{"num_attention_heads": 8, "intermediate_size": 1344, "hidden_act": "swiglu", "qk_norm": false, "tie_word_embeddings": false, "init_std_down": 0.0, "lr_mult_down": 0.7}
MLP neurons of a small language model. Each row is named by its layer, matrix (gate and up: input weights) and neuron, and shows model dimensions 64-191. Each number is 128 + 32 x the weight over its row's rms, rounded and kept within 0 to 255. A neuron's up and down rows have the sign that makes its largest values positive.
After each neuron's rows, "fires after" lists the tokens most often just before its 100 highest values on Wikipedia text that the model never trained on.

L3.gate605 [111 160 147  81 149 210 129 111  60 107 158 125 164 174 142 127 123 155 210 112 157 120 105  99 151 169 186  82 122 100 154 132  83 130 116 103  96 169 123 163 140  89  54 119  98 110 155  92 119 121 140  91 103 123 135 159 101 148  74 178 156 119  81 112 107 136 114 132 108 118 125  88 148  81 133 134  62 148 137 105 119 123 116 154 171 126 155  77 143 134 104 126  94 109 168 139 164 184 121 104 118 134  90 108 130  96  76 171  25  92 120 121 147 120 119 165 134  68 102 122 116 153  76 112 187 242 121 101]
L3.up605 [128  93  91 165 135 186 116 109  94 126 192 101 176 138 170 143 109 161 129 150  90 126 105 147 164 133 128 119  68 117 112 175 135 143 116 132  88 125 132 172 119 127 147  91 125 169 194 111 129  94 108 124 149 142 112 239  94 181  90 154 141 136  85 165 185 163 115 152 134 131 112 111 111 181  63 137  85 108  70 110 152 114 128 129 113 125 112  97 160 147 125 139  78 159 173  61 112 151 154 165 178 106 110  74 167  84 121 166 124 175 141 125  98 104 146 110 147 116 124  60 130 138 136 133 172 179 158 132]
fires after: " (", " \"", "-", "\n\n", " subs"

L5.gate430 [ 61  68 191 118 156  91  79 142 173  65 118 156  87 104 115 136 132 138 122 138 103 114 124 123 169  61 104 146  89 139  95 109  95 147  97 141  71 186  93 136 128 128  64 150 176 148 145 107 144 133 117 149  95 133 107 138 157 162 136 108 123 122 190 146 144 151 127 137 212 117 113  96 175 103  93 114 144 152 163 152 168 123 127 122 119  69 133 145 106 146 102 149 112 155 121 102  83 116 124 134 129 112  93 131 136 121 108 148 171 147 128 112 128 111  91 103  86  55  97 126 160  94 113 114  63 131  72 149]
L5.up430 [131  96 150 119 101 106 165 147 109 122 103 133 116  71 169  52 148 125 116 143 138 121 132 200 178 125 130 169 122 148 124 194 143 126  69 124 158 131 129 115 117  99 119 152 120 104 165 163 122 124 101 113 122 162  81 147  96 170 156 197 128  56 116  35 151 126  70 151 193 116  75  97 112 147 100  90 144 113 139 194  59 127  69 115 129 119 120  95 113 190 131 114 177 101 138  95 146 222  65 133 110 134 103  88 115 171 119 172 179 106 195 130 135 147 116 146 108 154 152 146  74  93  89 175 107 134 124  92]
fires after: "-", " and"

L3.gate543 [158  81 129 137 129 143 104 100 158 116  86  86 101 131 112 132  87 159 123 153 138 138 134  71 120 146 118  91 138 146 129 100  37 108 188  87 157 126 102 134 103 149  73 107  82 122 114 100 132 110 147 128 132 127  98 160 237 129 127 134 176 117 100 136 158 147 132 128 153 124 157 123 114 172 107 143  97 142  86 130  45 113 125 181  91 130 102 120 106 136 106  94  98 102 191 154 113 152 170 158 101 134 142 229 155 123 111 131 126 126 155 154 166 130 132 134  92 129 135 124  66 125 140 125  93 139 101 153]
L3.up543 [ 93 126 140 100 154 120 126 172 196 119 129 129 132 102 170 110  72  93 119  72 146 116 163 176 179  75 170 144 137 110 168 166 104 138 117 178 139 146 115 192 124 165 148 116 106 104 109 118 182 132 148  61 110 126 134 133 153 122 163 160 144 116  84 174 129 131 143  51 130  92  84  94 126 153 181 180 109  71  99 212 120  76  65 121  80 155 107  81 115 116 120 137 119 127 144  59 145 101  88 175  79 139 145  87 143 121 185 155 160 187 158 147 135 155 108 149 194 149 144 118  96  77 172 148 149 121 128 131]
fires after: ".", "  ", "-", " A"

L3.gate824 [ 82 128 115 169  79 106 111 171 183 136 118 139  90 114 127 209 169 114  67 144  78 163 101 170 133  98 156 126 160  58  91 139  95 179 102 113  90 132 137 159  90  68 149 127 109 157  95 118  58 162  94  45 119  95  91 135  83 127 118 143 164 160 125  80 148 116 194 163  99 188 125 187 162 147  52 156  99 141 136 134  90 126 171 129 122 123  82 183 147  99 147  88  90 110 180 144 103 176 114 115 114 171 128 136 138 122 158 135  80 183 129 123 158 129 157 160 170 110 121 129 113 157 101 132 148 118 120 131]
L3.up824 [121 116 131 228 133 177 116 114 106 142 149 104 129  88 127 204 162  50 123 137 109  77 140 137  95 140 108 113 126  51 109 191  71 122 132  78 132 107 100 136 119 155 162 239 140 174 121 172  91  97 153  61 143 127 107 186 110 110 110 135 151 141 205 104 124 111 156 133  95 108 115 137 199 143  69 155 108 152 163 124 113 139 126 154  68 177  56 136 166 127  94 110  39 135 172 122 130 132 118  90  88 195 148 127 144  74  96 120  47 149 145 172  97 131 136 124 116 167  97 167 116 126 127 125 119  86 129  96]
fires after: "-", " ju"

L3.gate845 [139 159  98  80 145 167 116 204 124 202  56 132 190 114 127 102 167 111 171  75 142 117 126  82  90 194 139  94 106 142 110 144 113 137 133 110  82 165 154 121 127 114 150 167  70  99 116 123 211 103 132 159  98 165  99 157  91 124 105 111 134  70 107 128 152 129  95 133 131 134 129 138 150 157 129 118 148  73 148 137 126  55 131 149 156 123 173  93 139 114  18 108  66 156  96  76 111 135  99 133 146 140  78 104 122 110  90 226 112 132  97 151 134 133 174  88  98 113 135 135 142  78 173 113 172 155 128 138]
L3.up845 [123 119 136 109 125 141  67  74 143 101  93 150 142 196 187 110 110 138  98  90 128 171 121 156 148 166  75  46  44 161 121 136 145 160 136 101 148  78 191 117  92 122 116 167  85 100 136 144 214 112 114 147 140  71  77 155 118 165 153 106 186 113 124 106 105 133 123 134 137 137 144 134 150 129  83 128  89 108 150 135 117 119 151 166 150  63 141  91  89 183 142 152 103 110  85 166 112 157 168 128 227  99  80 126  82 137  87 111 102 162 116 110 137 135 106 154 153 142  93 101 117 104 147 134 132 148 125 143]
fires after: "-", " (", "{", " \"", " V"

L3.gate15 [153 124 132 155 116 125 103 112 168 111 168 100  63  69 149 122 126 117 128  86 175 149 104 112 131 115 141  91 124 177 100 137 103 143 103 137 183 166 111 105  78 141 154 158 146 127 153 135 109 128 136 144 126 167 180 159 104 148 156 163 127 170 138 137 157 126 173 164 136 176 141  79  96  95 194 108 159 107 124 100 121 181 153 145 158 144 178 142 159  86 132 130 112 140 213 130  94  48 123 151 182 149 146 131 116  90 157 173 116 106 160 190  90 122  51  80 168 131 154 116 124  91 113 159 105 140 119 161]
L3.up15 [132  66  99 111 157 118 138 124 105 136 148 117 160 144 105  80 166 102 106 124 127 181  89 119 148 157 120 119 148 162 183 114 173 162 163 125  90 113 138 169 144 115  59 171 118 137 141  91 123 127 110 123 146  86 133 152 111  46 137 125 142 123 200 122  75 156  49 105  92 103 125 133 129 121 125 144 138 150 144 163 136 132 151 154 130 123 101 134 176 136 161 182 154 163  98 200 120 159 114 131 124 110  91 182 163 152 166 107  97 117 185 134  94 110  68 167  94 141 129 134  90 176 130 119 153  91 107 141]
fires after: "–"

L3.gate648 [ 98 138 143  87 149 135 112 127  83 142 152  82 101 133  74 109 115 122 129 108 112 106 162 142  97 158 116 136 105  93 149 190  84  96 150 118  74  71 115 105  88  81 142  44 122  91 128 141 117 170  91 151  94 131 102 149 115  94 181 137 102 149 146 104 106 115  75 121 137 122  98 138 178 103 188  69 106 148 139  93 168 117 121 128  92 112  81 144  72  73 143 133 140 120 156 145 171 119 144  85 110  98 102 126 125 148 161 133 112 174 153 100 133 111  77  96 167 143 123 151 130 122 181 120 136 128 164 117]
L3.up648 [129 146 108  50 110  78  81 114 142 136  90 106 124 113 119 123 133 169  68 156  78 183 116 180 143 130 144 116 196 155  90 137 222  90 191 120 137 110  93 147 109 150 140 143 122  52 159 124  78 127 104 167  91 144 150 114  76 142 154 155 167 121 126 107  74  79 118 118 154 179 142 127 145 132 147 169 174 161 145 133 113 105 113  86 120 118 148 123 109 155  97 112 116 142  97 111 133 121 142 138 158 106 116 104 117 172 136 139 119 176  82 179 145 112 110 128 162 138  20 108 154 131  87 138 166 130 205 115]
fires after: "C", " co", "-", " C", " G", "ö"

L5.gate947 [ 72 146  81  62 146 143 164 120 147 134 145 111 113 153 159 140 122 121 165 155 138 138 192 177 122 123 132 171 130 133 132 159  93  74  94 112 101 109 139 158 167  40 158 124 120  96 171 132 101 134 118  83 116 128  71 138 149 169 124 160 131 127 171  98 112 158 148 130 107  89 125 114 138 104 140 103  97 120 146 146 173 161 140 132 125 147 119 113 120  78 130 123 113 155  91 143  87  98 118 169 147 177  92 147 102 184 111 156 110 114  75  82 132  97 139 105 135 137 148 134 176 133 166 163 173 128  95 152]
L5.up947 [121  93 115  91 162 117 111  97 174  70  32 107 135  93 141 133 191 123 147 162 191  84 184 141 111 120 151 126 110 113 141 137  91 104 132 144  81 171 120 130  79 140 142 105  98 199 146 124 168 151 153 126 134 134 117 136 111 132 136 126 118 106 145 100  86 122 158  65 112 116 125 117  93 128  91  93 136 137 126 153 114 159 169  94 172  61 106 143 131  93 149 113 122 157 143 134 158 132 155 134 122 141 149  75 187 126 203 162 128  90 146 160 148  61 122 127 127 178 162 108 143 124 115 136 101 100 109 132]
fires after: " |", "|", "os", " bi"

L3.gate1168 [117  86  82 162 127 110 115 129 117 136 176 115 121 165 146 191 121 108 157 114 114  90 172 155 152 146 155  94 157 107 119 210 173 183 163  64 129 125  99 190 148  67 145 145 142  89 107 148  79 121 157 170 110 134 167 122 121 135 110 150  74 150 109 136 123 107 132 142  95 124 152 121 147 121  97 180 101  40 133 139  60 122 117 151 145 128 118 156 171 105 102 108 161 137 158 119 153  57 102  86 114 159 163 133 125 116 114 223 108 203 110 153 107 127 190 112 130 129 115 142 169 137 109 143 103 127 171 132]
L3.up1168 [ 95 126  98 121 172 119 102  70 134 103  83 116 194 103 120 171 160  97  77 182 152 144 160 117 125 167  95 109 171 183 167 150 117 197 146 101 144 111 152 167 147 128 126 117 167  93  86 135 108 128 131 190 149 162 127 100 117 147  90 135 160 180 127 136 163 107 134 146 123 107 125 108 166 112 135  70 177 122  69 159 141 145 119 139 152 148 177 160 169 109  98 109 138  79 215 109 135 157 150  93 124 115 117 112 161 124 112 167  98 110 117 140 115 104 148 143 148 117 156 137 211 126 164 131 116 120 181 145]
fires after: "-", " (", " \"", ".", "\n\n"

L5.gate501 [109 123 126 122  93 131 169 123 116 130 161 119  99  69 129 134  99 111 146 122 108 109 136 110  93 169 140 135 141 141 152 135 175 161 163 174  85 138  85 125 114 153 158 104 128  78  85 144 102 124 145  84  78 146  67 198 114 126 122 104 156 182 115 108 119 139 190 162 160  65  86 109 172  82 127 152 143 136 153 137  81 160 151 107 113 130 127 116  69 113  94 148 195 118 103 150  79 208  46 107 126 206 120 130  94 119 126 161 137 145 164 164 141 111 147 155 108 116  89 111  85  78 133 166  96 157 120 147]
L5.up501 [109 166 176 167 158  97  76 113 103 113 171 214 141 151 111 104 114 146 128 160 138 145 102 137  98 123 105 155 129 130 148 162  96 185 168 228 136 113  91 138 129 143 109 103  85 149 119  94 133  97 158 138 189 130  86 168 166  98 144 124 117 133 106 171 137 133 124 194 135 175 125 151  98 133 151 123 182 118 104 127 101 106 147 131 137 161 116 122 122 121 137 129 115 131 134 106  85  93 147 129 149 147 100 117 116 153 118 206 111 148 148 176 117 112 109  92  66  72  81 122 111 125 119 141 169 205 136 146]
fires after: "-", "/", "to"

L3.gate467 [124  76  84 107 152 151 159 132 145 164 166  95 160 123 155 128 120 149 132  90  95 151 118 120  88 134 153 138  90  78 124 145  73 141 174 170 127 149 138 175 152 112 116 205 150 195 161 136 131  81 138 110 184 201  96 126 164 128 151 113 163 113 185 161 106 108 136 127 149 209 161 120 141 148 180  89 178 113 119 148 121 126  99 178 155 112 126 137  64 157 120 132 104 171 162 122  81 102 127  99 129 117 100 109 142 118 116 171 121 151 116 178 123 151  68  53 121 136  95 109 127 121 144 118 156 105 138 104]
L3.up467 [154  91 171 145 136 135 157 140 136 117  88 117 156 201 128  87 171 114  91 119 121 150 144 156 119 131 112  88 149 104 148 163 136 103 154 105 132 107 104 125 151 104 119 165 108 155 175 136 112 113 208 167 120 138  88 115 109  96 170  63 159 136 124 165 190 166 116 152  77 124 106  95 140 135 154 134 199 117 141 106 148 163 152 136 152 108 131 134  98 122 124 106 184 104 135 127 127 158 145 107 156  85 152 125 118 149  94 161 112 117 112 144  97 119 108 105 160 144 136 129 121 122 153 126 164 167  81 128]
fires after: "-", " (", " \"", " '"

L5.gate48 [142 128 149 124 133  73 152 124 146  60 167 129 125  68 129 104  72 106 126 136 154 129  97  89 141 109 107 123 167 156 120 107 177 148 145 135 108 139 118 115 143 149 161  68  89 152  78 123 161 136 102  51  90  90 180 191 120 125 128  90 157 120 121 109 122  99 142 138  92 163 129 173 127 104 156 163 139 145  89 203  65  82 130 108 132  92 155 189 147 180 140 124 116 153 144  81 172 147 136 141 132  99  97 137 121  95 139 106 164 141 180  70 177 114 140  70 103 107 115  80 111 131 116 219  99 149  88 190]
L5.up48 [107 134  94  69 138  98 119 191 159  99 129 123 154  89  96  81 111 107 155 123 139  46  82  81 165 120 150 110 119 174 108 119  84 151  95 119 162 150 124 133 121 163 147 119 141 177 100  98 196 137 104  82 138 158 157 164 104 146 106 113 150 149 128  94 133 159 137 154 131 187 152 158 128 140 162 106 117 159  73 200  97 110 136 112 113  76 146 197 111 146 140 115  62 122 141  86 116 136 117 128 100 104  80 150 121 118 139 102 125 106 156 103 133 165 109 118 177 146  87 145 160 180 111 166 125 144  72 137]
fires after: "=", " =", "s", "ography"

L3.gate1307 [ 93 113 175  75 105 117 179 186  93 122 117  96 134 116 136  74 116 140 148  88  81 172  59 111 166 132 118 114  72  95 131 108  67 133 146 146 158 127 145 203 127 128 145 179 127 144 134 171  96 134 139 114 171 141 110 139 145 131 164 113 120 156 109  97 123  62 202 139 151 131  76 143 125 176 121 158 143 151 109  82 171  56 109 129 148 120 121  67 151 167 144 126  95 123 154  83 114 110  87  78 161 170 110 123 148 120 132 206 124 115 124 160 139 157 145 130 113 147 130 181 134 101 108 117  94 142 151 105]
L3.up1307 [138 137 151 111 169  92 107 108 141 144 198 129 110 143 126 123 136 165 166  78 132 139 110 137 158 124  77 185 124 160 152 166 125 120 147 133 158  70  59 153 154 142 117 164 112 107 103 100 110 124 145 133 164 158 119 134  78 151 121  97 176  85  96 176 175 149 119 165 193 135 157 179 157  99 100 127 169  93 118 130 117 119 188 176 130 137 121 115 121 162 102  85 171  78 127 121 127 173 175 125 101 112 125  16 160 117 211 165 136 125 127 172  99  73 187 101 134 175 108 192 137 141 180  85 124 118 142 161]
fires after: "-", " \""

L5.gate1172 [ 62  98  47  79 152 105 122 163  94 139 127 152 133 169 136  61 123 121 159 100 118 151 139  89 112 211 177 134  81 108 111 174  66 190 159 138 114 130 168 139  92 150 140 203 146  40  90 109 157 110 121  95 112 156 175 133 111 117 128 160 138 126  51 153 110 237 170 121 114  94 138 121  96 151 145 103 132 111 117 130  33 122  64 139 150 173 116 118 156 118  97 157 150 112 161 134 164 145 100 164 142 133  79 112 138 117 111 176 152 118 142 141 126 206 130 133  98 161 108 146 142 169 121 120  83 180 128  87]
L5.up1172 [103 104 106 132 113 106 155 119 151 132  82 137  85  96 176 169 136 147 102 106 130  62  86 128 104 118  85 118 129 124 130 133 122  89 194  95  98 102 125 139 121 177 154 110 138 136 111 156  72 116 124 135 117 172  84 151 113 182 109 115  78 113 137 139 166 100 107  98  67  94  78 134 133 161  78 158 144 144 117 132  89 163 211 135 101 133 111 167 145 196 136 168 118  88 129 154 138  98 122 120 163  96 144 122  80 109 146 147 135  93 112 161 155 136 135  94 122 142 102  93  93 137 126  93 143 152 128 124]
fires after: " on", "On", " (", "-"

L4.gate176 [ 85 113 158  95 162 105 116 135 130 113 189 122 146 126  95 115  77 111 100 166 136 146 135 112 101 113  90 120  91 129 124 162 121 146 170  90  77 149 118 137  76 138 144 121 150 150 171 111 150  98 127 124 149 117 183 171 115 103 112 149  62 155 173 190  70 168 120 107 144 180 119 148  93 138 141 151  74  94 143  75  72 129  86 199 105 110  69 142 139 136  90 106 120 114 104  51 101 125 196 176 119 213 164 163 108  58  96  85  52 186  56 128 111  91 138 107 112  85  96 136  95 157 158  95 151  88  88  98]
L4.up176 [107 154 109  89 107 127  83  97 129 103 114 136 181 183 150  86 111 131  79 158 173 102 146 161 145 112 161 183  93 148 132  83 155 136  24 196 158 113  76 155 106 105 105 106 121 130 116 144  94 148 168 123 104 140 118  95 133 155 109 149 140  89 189 111 156 129 142 113 136  59 128 133  96 153 138 100 115 150 149 103 107  90 156 118 186 141  43 102 137 126 149 138 140 175 103 118 147 144 159 132 150 124 183 103  83  97 160 124 162 138 143 174 115 139 119 125 120 112 179 113  93 115 115 113  58  78 108 238]
fires after: "\n\n", " govern"

L4.gate447 [ 99 130  59 161 113 117  92 119 137 124 131 174  90 106 181 137 130  96  75 153 167  99 200 176  92 109 120  86 113 142 141 227 120 151 130 169 107 110 130 146 126 122 111 105 217 137 139  96 139 129 112 151 115 137  93 101 111  68 160  96 122  51 108 160 100  66 127 163  87 157 144 135 123 142 114 148 110 180  93 165  63  90  85  82  85 156  76  71  25  94  82  93 100 111 147  81 104 135 153  98 143 101 145 144 125 123 167 120 115 163 210 126 103 129 129 150  76 109 134 162 124 131 136 146 161 144 116 146]
L4.up447 [180 168 152 133 139 111 126 148 155 130 126 113  77  90  99 108  96 107 184 138  79 127 133 128  77 183  77 132 152 187 137 124 126  96 189 113 128 125 137  74  89  99  82 130 104 179 141 108 153  90 107 172 126  89 153 159 168 111 130 115 118 119 205 174  96 155 120 117 180 131  52 176 180 125 109 119  88 166 164 139  85 190 132 140 110 168 238 117 136 159 139 144 140 155 129 164 133 111 135 162 120 104 133 125 155 150 120 158 125 143 124 178 125 139 134 151 105 112 156 162 161 121 166 125 143 140 117 181]
fires after: "-"

L3.gate736 [157 152  98 106 137  75  77 170 104 136  91  85 122 172 125 158 145 139 115 127 128  58 130 143 147 150 164 187 148  51 131  68 134 144  93 120 156 129 141  92 145 124 109 137  93 148 147 169 100 114 146 166 118 105 134 126 167 142 108 147 118 142  96 156 113 123 148 208 175 152 115 123 130 165 134 119  36  77 124 200 125 143 147 123  46 161 135 181 137 116  98 101 153 145 146 105 121 110 121 183 132 129 108 115 135  91 107 159 120 124 199  71  87 207  42 134 100 126  56 172 146 127 132 123 117  95 148 161]
L3.up736 [ 67  72 163 148 151 146  87 102 130 163 129 134 128 147 202  87 138 123 110 120 123 146 157  97 116 153 160 116 110  88 133  65 218 172 166 126 126 132 150 108 164  97  93 186 118 143  92 102 127 171 117 128 129 140 108  67 133 135 130  69 140 111 139 142 125 115  92 183 162 212  57 105 161 140 106  92 126 130 174 172 121 109 189 146 117 144 126 170 142 110 151 130 166 126 134 153 115  79 168 154 137  91 102  78 138 152 109 159 110 111 191 142 116 117 171 163 118 115 111 128 109 175 180 168 138 138  90 142]
fires after: "-", "–", "=", " ("

L5.gate51 [135 167 149 114 135  80 112 136 140 155 117 117 141 143 128 142 154 139 140 111 124 168 200 151  68  61 108 139 105 139 133  87 120 145 118 102 119  76 136 123  91  93 157 107 127 130  55 100 227 181  88 100 103  93 182 144 147 142 130 153 170 160 135  68 152 132 156 174  95 159 149 133 133 143 137 123 101 126  94 166 151 130 133  79 125 101 102 129  80  71 108 161  81  96  95 170 107 111 137 181  69 102 141 129 131 157 118 107 104 129 139 112 173 134 130 137 175 116 101 113 119 194 177 113 125 100 141  95]
L5.up51 [ 96 183  98  87 144 117 158 190 151 125 115  93  78 138 142  92 143 163 155 112 181 102 158  96 145 182 141 127 147 166 130 151 124 180 163 170 139  82  96 163 141 114 118 132 128 149 108  98 127 119  94 203 143 158 138 120 155 176  81 118 140  65 146 110  94 165 132 128 137  59 104 112  94 140  56 141  83  89 113 168 171  68  99 129 151 109 164 141  97 116 125 127  86 183 103 122 148 123 154 143 182 102 102 101 164 120 119 187 113 141 106 170 173 168 119 107 153 112  90 132 154 118 156 139 170  87 128 150]
fires after: " Miss", " c", " C", "oc", "oph", "C"

L4.gate679 [103 153 151 119 163 104 109 148  99 160 131  56 123 111 106  99 153 148 189 117 130 128  98  99 127 112 161 113  82  98  92 144 119 167 104 147  82 180 122 148 121 120 149 106 124 172 138 143 101 131  97 177 134 131 210 159 117 190 179 173 105 115 124 116 131 158 204 118 162 117  99 153 104 128 133 170 146  99 102 138 111 137 155 110 128 144 164 117 110 111 140 120 104 162 121 150 169 158 156  66 108 192  75 158 106 130 182 116 143 145 128 143 142 167 138 128  91 131 166 157 129  15 124 130 126  84  94 104]
L4.up679 [196 113 134 111 120 101 109 124  66 132 121 106 146 112 115  84 144 180 140 129  81 135  92  83 160 179 121 188 122 131 103 188 119 144  82 120 154  95 135 159 126  90 115 108  88 116 151 145  84 118 140 168 210 128 121 157 107  88 108  93 123 127 150 121 135 135  76 135 140 166  86 151 183  99 111 128 137  90 154 107  85 130 100 112 102 133 130 131  99 126 141 105 131 148 159 151 196  77 148  56 149 203  77  90  63 127 142 110  80  67 124 123 103 165 124 114  66 161 123 159  62 113 141 125 109 118 158 101]
fires after: "'", " was", " not", " Kill", " \"", " is"

L5.gate980 [ 34 142  33 122  80 127 206 125 175 131  98 115 107 116  84 153 133 138 101 130  74 164 213 171  87 133  79 140 107 104 142 113 159 146 133 172  91  86 129 178  77  89 161 150 154 131 121 120  58 177 140 119  45 161  56 124  99 116 143 132 149 144  96 118 138  45 154 129 164 117 149 129 171  84 164 150  69  91 100 146 134 125 168 122 116 110  87 133  81 114 136 101  96  85 122 161 113  98  79 102 148 126  98 135 121 112 115 179  99 120 161 122 135 125 152 183 150 122 153 149 136 126 201 145 157 143 113 137]
L5.up980 [108  96 102 125 166 163 109 114 129 165  99  84 165 156 171 134 120 174  91 124 141 183 138 101 147 132 119 105 173 167 103  69 138 101  99 175 142 161 108 140 164 162 109 114  70 128 106 139 139  71 117  85 152 169 163 116  73 173  74 147 133 157 111 136  79 103 162 119  94 145 171 115 112 171 170 167 150  96 105 151  81 147 146 110 145  65 130 140 191  95  84 153  24  99 207 121 119 155 113 103 148 177 123 125 126 115  85 118 129 143 134 186  59 172  92 127 131 115 125 134 114 156 137 139 127 114 139  91]
fires after: "-", "|"

L5.gate317 [101 139 165 102 160  98 104 134  40 162  78 118 126 169 179 157 163  95 145 112 143 140 183 165 113 106  96 163 180  80 159 211 138 157 187 163  39 144 113 182 186  83 103 174 141 154 124  98 152 134 133 159 128  82  75 146 104 149 108  95 109  64 146 151 108 127 133 129 141  56 112 147 112  94 116 162 107  69 164 158  80  84 135 157 188 143 119 115  87 109  90 133 106 112 117 180 112  76 154 134 106  87 179 180  56 119 143  88 147 140 130 191  87 117 164 111 129 101  99  66 138 129 106 146 107 180 151  87]
L5.up317 [106 135 111 136 143  78 125 105 130 151 191 177 119 149 159 175 115 122 120 123 143 116 103  88 126 152 156 163 143 159 158 112 111 119 171 113 120 135  27 142 110  94 157 147 127 170 109 112  68 153 177 112 162 146 138  83 119 153 146 159  95 163 196  69 102 159 104 150 155 162 152 172 189 159 158 118  84 113 123 156 124 122  80 148 126 157 148 138  88 132 112 114  99 136 180  87  90 118 108  88 107 121 196 104 122 139 181 125 148 109 149 137 102 137 151 137 100 159 182 100 117 127 147 121 161 157 149 156]
fires after: "-"

L5.gate1316 [150 136 119 101 122 105 108 172 128 147 184  56 189 122 112 102 151 128 135 140 157 120 142 155 151 129 169 118 155 137  79 182 104 116 149 125 111 126 130 126  86 179 102 143 132 174  36 168 163 154 108 115 157 184 120 110 106 109 128 170  83 120 127 129 189  97  99  34 139 128 121  99 134  90  94 173  80 119 121 176 100  93 114  84 114  80 108 180 142 209 152 106  66 129 169 149 134 184 145 123  83 106  93 140 126  95 149 117 163 152 142 128 185 128 177 131 174  96 182 147 125 115 108 150 129 150  26 107]
L5.up1316 [130  93  88 102 132 124 105  86 145  79 109 158 175 108  95 161 112  92 106 117 134 166 160 101 117 150 162  65  91  71  76 119 124 149 120 134 139 134 144 182 155 150 134  49 137 144 115  85 128 143 129 109  79  58 156 140 176 136 125 168 128 114 148 141 195 164 154 104 126 161 184 130 120 157 188  59 186 100 155 122 132 180 113 160 138 137 121 177 180  83 134 123 151 172 127  75 144 115 176 145 104 155  85 193 174 116  92 141 103 114 113  31 121  88  85 165  88 114  81 121 174 103 142  94  76 117  88 185]
fires after: "=", " ="

L4.gate1190 [107 155  83 134 123 104 144 136 144  80 135 176 178  93 134 137 161 113 120  79 131 145 181  67 203 141 150 100 119 130 149 133  48 125 158  97 106 197 127 132 126 152 116 148 123 141 123 115  56 155  81 139 186  91 163 153 159 114 100 172  98 109 153  85 171 122  91 136  98 107  71 139  89 154  43 119 165 112 122 128 199 129 121 192 125 153 153 114  76 143 162 124 110 113 188 131 105 110 111  93 111 137 131 130 178 101 141 127  46 121  97 135 115 119 163 189 141 161 161 148 115 156 134 119  88 152 114 102]
L4.up1190 [149 164 114  61 126  54 168 131  94 109 127 122  97 121 118 169 177 115 108 130 122 153 199  70 194  94 115 123 100 153 125 167  41 109 121 139 118 201 108 153 163  92 129 160 138 166 142 174  84 148 120 105 103 110 188 136 148 183  98 128 162 130  99 190 138 164 107  98 100 122  91 111  81 143 112 161 174 133 128 117 136 129 152  99 143 121 135  81  77 168 171 166 141 162 165 116 117  97 193 158 126 139 117 128 176 115 170 154 102 142 134 122  88  98 150 152 163 154  91 176 105  98 102  44  71 138 106 127]
fires after: "\n\n", "-", " Loss", " (", " Win", "p"

L4.gate1307 [132  86 106 107 102 126 148 170 150 136 136 104 177 104 139 157 152 135 147 160 137 104 123 125 126 128 110 212 141 113 106 126 114 121 100 191 111 206  81 151 140 116  92 158 109 140  93 155 111 152 111 150  74 109  94 155 100 131 114 169 120 102 117 149 141 170 112  76 119 148 110  70 114 135 158 148  84 171 137 212 137 135  89 158 151  98 121 127 110 107  66 138 129 119 131 154  98 144 119  82 153 138  66 144 158 149 153 112 110 167 148 116 122 104 230 159 124 115  79 108 146 124 131 107 102 129  88 113]
L4.up1307 [171 143 137 141 173 135 101 139 170  78 122 131 142  59 145 131 110  44 105 126 109 134 144 141 101 161 152 145 129 153 141  83 126 151 119 110 131 185  72 127 160 149  78 155 191  80 108 114 149 199  64 188  78 139 152 112 101 122  83 219 140  87 143 106  75  68 105  76 157 118 131 108 104 117 118  95 101  82 108 166 168  94 143 123 159 144 132 116 111 123  96 117 157 117 146 159 149 150 153 142  99  80 119 129 136 121 119 122  63 121 147 131 114 112 172 151 128 126 130 125  99 170  93 111 101 168  91 140]
fires after: "\n", "-", "\n\n", " Bac", " mac"

L4.gate970 [109  69 126 143 148 108  68 130 144 146 142 112 117 149 104 100 130 133  96 148  76 115 123 150 142 113 103 173 157  84 128 117  60 120  94 156  22 114 144 149 155 155 163  79 172 179 141  72 122  24 122 128 115  73 150  94 153 131 114 125 139 133 142 143 169 136 133 131 144 133 104 165 125 149 148 108  72 143 106 116  89  85 123 163 124 137 147 152  70 141 144 119 136 133  78 117 109 116 153 127 123 124 172 129  44  79 150 104 133  63  70  96 106  87 164 171 148 138 114 128 145 151  81  73 144  61 104 142]
L4.up970 [ 99  85 135  71 102 162 128 131 105 101 113 165 144  85 138 111 143  91 153 144 169  78 131 184 169 160 156 150 133 105 111 141 137  75 155 114 145 114 161 150 139  65  98 166  94 105 108 102  95  95 132 126  72 126  91 126 150 134 129 141 118  70 133  95 101 124 144  73 170  77 104  81  52 139  96 172  85 197 128 123  98 141  99 134 113 135 130 162 155 191 113 136 125 129 106 107 170 145 160 180 139  98 151 120 108 110 141 127 124  57  99 141 129 194 142 105 106 121  89 105  95 136 128 136 132 119  54 145]
fires after: "\n\n", "\n", " \"", "=", " ("